config.yaml
n_layer: 11
d_model: 512
n_head: 4
n_kv_head: 1
head_dim: 128
d_mlp: 2048
vocab_size: 16384
activation: "swiglu"
norm: "rmsnorm"
norm_place: "pre"
norm_eps: 1e-06
positions: "rope"
rope_base: 10000.0
rope_fraction: 0.5
qk_norm: false
attn_scale: 0.0884
bias: "none"
tie_embeddings: false
parallel_block: false
init: "uniform"
init_std_qkv: 0.0184
init_std_o: 0.00392
init_std_up: 0.0184
init_std_down: 0.00392
optimizer: "adamw"
lr: 0.00079
beta1: 0.9
beta2: 0.99
weight_decay: 0.093
lr_head: 0.00844
warmup_steps: 263
schedule: "wsd"
decay_fraction: 0.578
decay_shape: "linear"
final_lr_fraction: 0.0
batch_tokens: 65536
seq_len: 1024
doc_mask: true
train_tokens: 571800000
steps: 8725
dataset: "wikipedia_en"
MLP neurons of a small language model. Each row is named by its layer, matrix (gate and up: input weights; down: output weights) and neuron, and shows model dimensions 170-340. Each number is 500 + 25 x the weight over its row's rms, rounded and kept within 0 to 999. Numbers have three digits each. A neuron's up and down rows have the sign that makes its largest values positive.
After each neuron's rows is what it responds to, as a language model described it from the Wikipedia text at the highest values.

L8.gate811:512497517501497430511495461522505515481478477522532501495498481522451515526537510498550508457486492537481505532470470488521487488543526481514505512466525483540519494507453500520505495509483503505485450491522471478545512549518459503503481505528478457453484539480520511498501475528508478505543508526497485503516477517535472533548483529480505503495508494470527480570464495513475510540522457522454467483457472474497462509459482546496517561509508501482518508516535484505491480525502475478511504467499497471464453491479
L8.up811:519529490510499493476570461516504518475547449526523539530522519475542529472444490524499457488514513483505543533535489513453454514520526459500513533506523503476488499469455508495518537534511516485522497537498502470525547501486494499505488487508505496492547502496515497508485458518489477539500459502529489461545459471516524531497500486547465463475478477530529516503475481475483446557529500507522548494437446498452488560483504493500494476490486516529513493492542494498451496479556476511522529505539496526486498512482
L8.down811:491518458449486507499504450514483495526507475515503461485563521522472519502511524502492529479520464476523552500442501462497530519482471507549493488500534501517501552507495470497509519509544507474428495485506488498507528469514514488497509502507484502494486483459489492464514527535453503452463516546462524475489493494516505574502538519483505475516495470504541501519529472516521475518462509469512523473469490445528516499495504491522500476497509504532490532457515498533484501505485473509530458529514495524525488481503
Surname particle joiners. Apostrophes, hyphens and particles that join name prefixes to surnames, as in O'Leary, al-Bakr, d'Ambre and de Rothschild; weaker on words like more, in, un.

L4.gate1233:494493533498528504518475521484492501506516527500503532478496488521479515530523503479514502452520506506511494526453462491526492477493497527480490480484497449459449506551503542504539501490494457502471501492493464521505468523503483488498512489484506482509491469475494490515486494489527536511481436472466458538475523502528481496514469482555545530542494545478482510493526511502487499480491516518454509484480515467493534462549508468535495472517496516510475509536492460515479524478483513489484488500527480501498503503518
L4.up1233:540494558531493509545518439490493513474465475499506480463496523468488571455507483498495514508516498469541463535503537518499455497479513478460492500552476474509491474470492498515508474532483477470481474500503500514491492528489513488471485499522479506440518485491503457468482480513514489505515505509517492507507559531511500489505516523482522509496473527517500500507495531523501486510514533463500574462506510462527552506519526525478467489511540533516477468463510491516485513427488478518527500509490442534470534545490
L4.down1233:517477450520493484502476520484506522512497463520523454471439468480492513502514508471529526527502479500476494534500514451493514493544517536501496464536493447516485484469483471489514476471495513504516517516506504479515516505515528503481557539514485465462505505496494479503536498529523552526466471483481483501522504475516544519506505557487485503473519460525509544503539516541541519484489478524474504482506497482488506535502555535511509472502478499495478580489509491515526525504483468507520480483484526493497520499459
Table spacers and name fragments. Mainly blank header cells between pipes in sports career-statistics tables, and also mid-word pieces of foreign names (Cr-ven-a, Câr-st-ea) and the words for, her, with before a group or club.

L6.gate1582:482458517509486473533492504466512487493479511483485477534488468452495484494526527486495561515530482526493485493466493475538506469525484471494510510524528518486518539538448510470528502472505526480474499509508457547575557522479508531500476517534521476511487516479489448518539506515488487468506514490515502531501500468460529543485500492486509467523489493487509479498530479480520525543487458503512495542520456522524532516522519517506497505495511481499475507490499495475502502499491484504529492486520507523493559513527
L6.up1582:474472521471495478533475544466480462540526468487499493546529487505517474524503514462469524494467510479484515506517481529487533499550498475507497446534455480497529491500547514503458476494479507502495479491526497479519527477511507503544499486469521494543473515500540508547482515474538509511465502486509516475498506518502536507474490495508498498531528435533518497544502483507495512527497515487526490481544521509509509462485490540510483563483473541488493515455521432463491542551519526560495541498489542495479496527494
L6.down1582:492481509489503547496535481473486451496515499492447510504518459515508482499499513466473483494494515508505516509516486501550457480522504500458510483541467544510480449425509501495501516536503552500456498515469491480488528500501489477490471468455475488500520505519474500550513526480533540494506520495497518506488559480530482499485460473481525504469508489490490505467448506516475508480515448483513486452475492467451500500489449501488514476499470521494488521479516522511516512497497516471459495518482483503508514471544
Word-completing suffix pieces. Suffix or later word-piece tokens that complete a long split word, often before a comma or period, e.g. Island-er, record-ing, unconstitution-al, Saterland-ic.

L4.gate1439:542499531482468500572514541499514516506504497497500521492516524531507529509480491524496544526500469446436452470433467526534512492466460509515505510486506513482500520471516475470474522525498507448462556522479468541538543498496560519504505481498533470460500514488488540512516526554476496473517511458480475507532563501484482525517451520498517520497480528487477482505515496475480501494514457483500494529497490534516520471527551555480511520534545497469503479519490487476554515530471537509495514503510536549501513512472
L4.up1439:466517548488453491495525469479502459497501509482470483534494485493494539512493504473513496493508498504454489526441523461486484454519479457513509458461478506480444535441505469475496521520481485470532493509484534512503552553499477519522474543544493490497479510529495490465510546560478477515470515466513492478479481504446526472479521464454524551536477514499476520494465546498477515499496512513555513515516469490526495473511523520489499505495506465523520522498508526522501501469506529528486532495493501517497495504478
L4.down1439:501477551469486499499564491476555548490497464544496496470492500510526543490490471460453517511527507498516477484498473475484500465470473466504486511501491538492572511468453457495480502490512487475525511502505501482506493496556490520523514482510552531534504510497467520489532496521471494498503518488552479465508505536510496487527480460475496519517478493524480496509495521545521479508505484497516482500512511472494501514502528506451474567498498488502478519525484502486462482531479540490494461485503458509426503479511
Capitalized name-initial fragments. Opening word pieces of capitalized, often foreign proper names, especially De (Dee, Deoghar, DePaul), also Da, Re, R; occasionally words just before names.

L6.gate847:526527468480513472522506469524507545485513507481513485511498482507487526508481529477469515506499482505475508543450479514480523484528506492503496534527513488502481531489543500452484458490500491515500547514500537497477591542488488546503489519536487447526541519507509504480500488478471492504535501468543474492499475484516543556507487500494495471537491476509486490521516484480492535499491485506448511545464553444528497499461482475526477511536516482528479497515534482476487491432544476460464525522487458483516453540508
L6.up847:537453474502522511491502504532491485505505427462527447529500497492490511473510498497540519554519526505510494515449509476482477495507507470501482501514527476484537530472511493515540466483511522473463474460557503521524493494549464488496456521467561510536502491459531542467521448509528486474525490527510473487475502500496522571556421447491508507500506486513523497468492493511485513488478512516503504515493476511519450515512504538525517495500469517498479485514509489519487492522492530488509492468483517504494496485456
L6.down847:547529493454502464500538482472483544524557498508512514543514522525468490470434509506487537489500495495489519506484443517497499477539484500498496482535481497469497513488544482460461491497517497511467452538493519497513541506457502516513530535525499476489571495480504512468444486496457509532514504445474493490524435506567518554508492452524504507509470491516455516526476523495529513505481499522507461509483533454514494475484497499473478514551521513512516495509517520471520533470514499480501516509508484536517480502508
Surname name particles. Name particles and prefixes at the start of proper names, such as De, de, van, La, da, and the apostrophe in O'Hara, often in lists or tables.

L4.gate20:490506482487520537547531492468524477447531462520525528523496497472477454470546452489485508442497505495527538512494518469525482504487544461485530517525558466516479500490452508504544490479505467474458503493501485543506497459549519470488516548490548541513474410507482547492461509515486521511474512513466512545494496492508534585541491494495511472482470519494551501497500562489461502522504510517496514550504558493485535479532495529494484474497477486526515490492477498489512468503528502459558510498506496504504534523499
L4.up20:454485486527497498505493534486494469527508489478527488484496477506474493494521525486496515521496548521565516494497529525506493516495540491496522495511460470517507524493505532524519501523472563511509531538471499501518495453525473524514491468445503510490500468462492495522470491467549522527504481510476478523518499481462529476491505450502495491530489511490459538468499521473522490473523552480500537530501500522557487531498491526545472483494506527486491531515516498475507447501571492512492478485477498520517485514501
L4.down20:453491473484496524521492510514503471480504474522471541493542486529506514509525512520486462526522413478536503524517481517459489533493521499463479490542480486509508451509530515508514495517528486523463466510507530521540496558481508476512510493448507512486492493531525535491483428581530529462535519556537500534511520457473512516534536508489454497514529531554527503515479506450493567527520505515523507496517538536497515438453505498481483455467527499517452496513539420494541516519490516502526483514515500495469513456530
Word endings and small numerals. Final word pieces that complete a split word, such as Camp-ing, privil-eg-es, writ-ten, and single digits in scores, years or ratings (3 games, 1 out of 4).

L6.gate1064:530511472537464477516505497510456542467482481508476452479446465511476508512507466515539529507475550432495492475527508473476494451492482516498504519524493504490520469520457484469489462529455539504502513436483525508525509498510494480490454520484523534495489537550524516515486459493519470531507459497504462541497509479479484503466504538526461527494467524493501488534577493482491495508515522512510497487492513491506518535479492458493502525548499431458484510518514518494529532465491483470545494495533523539500490489480
L6.up1064:518488516507497541528523488486509568519482522514510483479494471497479497514507518483492492501476511515464524484537502515498496495531528486501486498550508518484471522501477503510498460491543510450518467454491472482507505549475490507520439517450514492487494522527463511530500489482479526505491481476484462522514491508512488463520459494540503547513466533467521489522509522502452507502528498536476531510486468474474501521516449465477486509496505464517522460489500463483510477512564494507476475538493456522498485533483
L6.down1064:522506491486492500500502458499481530445500520511526535518532485488509518536527519496487516515473532513495528489494486538510538497519464553554530460468508493491493571506515525461482500524513475521515504503473473468527474521526516475494524519483488477568519509525488530513501502507512464504507483478495480512490512504486513483514454495479497489507495551501464464527536524495483516473469549487498508543473502516503480497496508449528543458474514513490482484498475534490506498496504532480485478509541540498464450455509
Table cells and word-fragments. Fires on short header cells or labels in wiki tables and section headings (Win, Pos., Ref., Singles), and on mid-word pieces like Struc-ture, necess-it-ate, Ep-it-aph.

L8.gate454:480491482498496479545498526533437490495469454524485528518511478489546550499510474489470486504511484473533533503478516470499487472534505498458463474500489494490514516527508525482475523496470510544491521477533508495514479506524503491534545478523450485556501475553530482525507538494524488533506488522461535551500472465471481496507496508502530499512507488498489491500514508509473518493515491495519539524517503501511507512553524481527497495529544526467472493496503481484552531537467516514562506475531513479507517527509
L8.up454:502532454499516475482499526487482553558524461522506496462468508508535510483515481489502503530505507507517490497501514501479480480504516508475516480497479509468479498481517496484544488509553534456465472513483532479524469479506489535522496488495527468500470476501493488494512576438525518497535485506502495478496531528482544447485495480545533469503479446494472507506516526520520541539484521482528476488536440527477533494558519491469490510526533486505499490508488456527506449502498518533546489463531536523497550538511
L8.down454:553498524460530487471493548492502496523446498486540515478486447484475468495503496523448484552473496529519483532441529515501512477515495475482496538476469494510461484485526505462483462489485472497514507525500528503501476499505517501483508517529466509527531551525478533503470484504520484531469434499488473548514511519515513505492514513472472510516468477492470437508491533497448486478539477487514496486515490558471469502501536481520519500466467481481494498477512508502475468489526524534512455550466475452466509545513
Word-final suffix completion. Final subword pieces that complete a multi-token word, usually just before a comma, period, colon, or heading mark, such as -s in Partnerships, -ing in Voice acting, -ist in saxophonist.

L8.gate878:549481500502510493459486484489542500507486482524518452477480508504550495534500503531482473476508491499496507508549497510502500428499531502522512519504503467492500476545524509514554502553504551505525497476501505462513492498518539458478505508495495530475523529508464476471493517473477485490538488535488525522458564478524522484534513481530492525535507517497478534526493504466528477522547512508479514501490508471545513511472492465467509492530494503463432502550493506510519491475531442478520457522553511485478485509471
L8.up878:537510465491468525486472482483486549504501486496500438433523491483528485510462528527533491495502512510512452531481534492504505525523442514537497516492474525488468494502534477541503498470517514498505497502490500542504489542476514452481492508528483499516470451513495516499512494483515495496529508453442540518517496508497512479491474490531485478498498541539499503480489523464535537512494502479485531500499493505515522502554487544475532465493477449533523500480482537515525505533494520512516500507518500518463517477544
L8.down878:492501499508513476519487506474562474490476508497508443524508483486528518523500525530495516510501529458479502509476512516493490485540490475511459500478554465494500536480520506517474519513465517480484501457539490477520441495529493497481520450511502493511463493500530469534461500489476522494505503459499489477510495488503522479490476478503494543516543508490506545482537518488507498552490480494496507479467474514523531517501478465484478501523513522546496522500516513517481483536488536424529478514515519497492519512458
Wikipedia table cells. Tokens inside pipe-delimited Wikipedia tables, mostly blank cells, header words (Rank, No, Artist) and row-start numbers, plus "population of"-style statistical prose.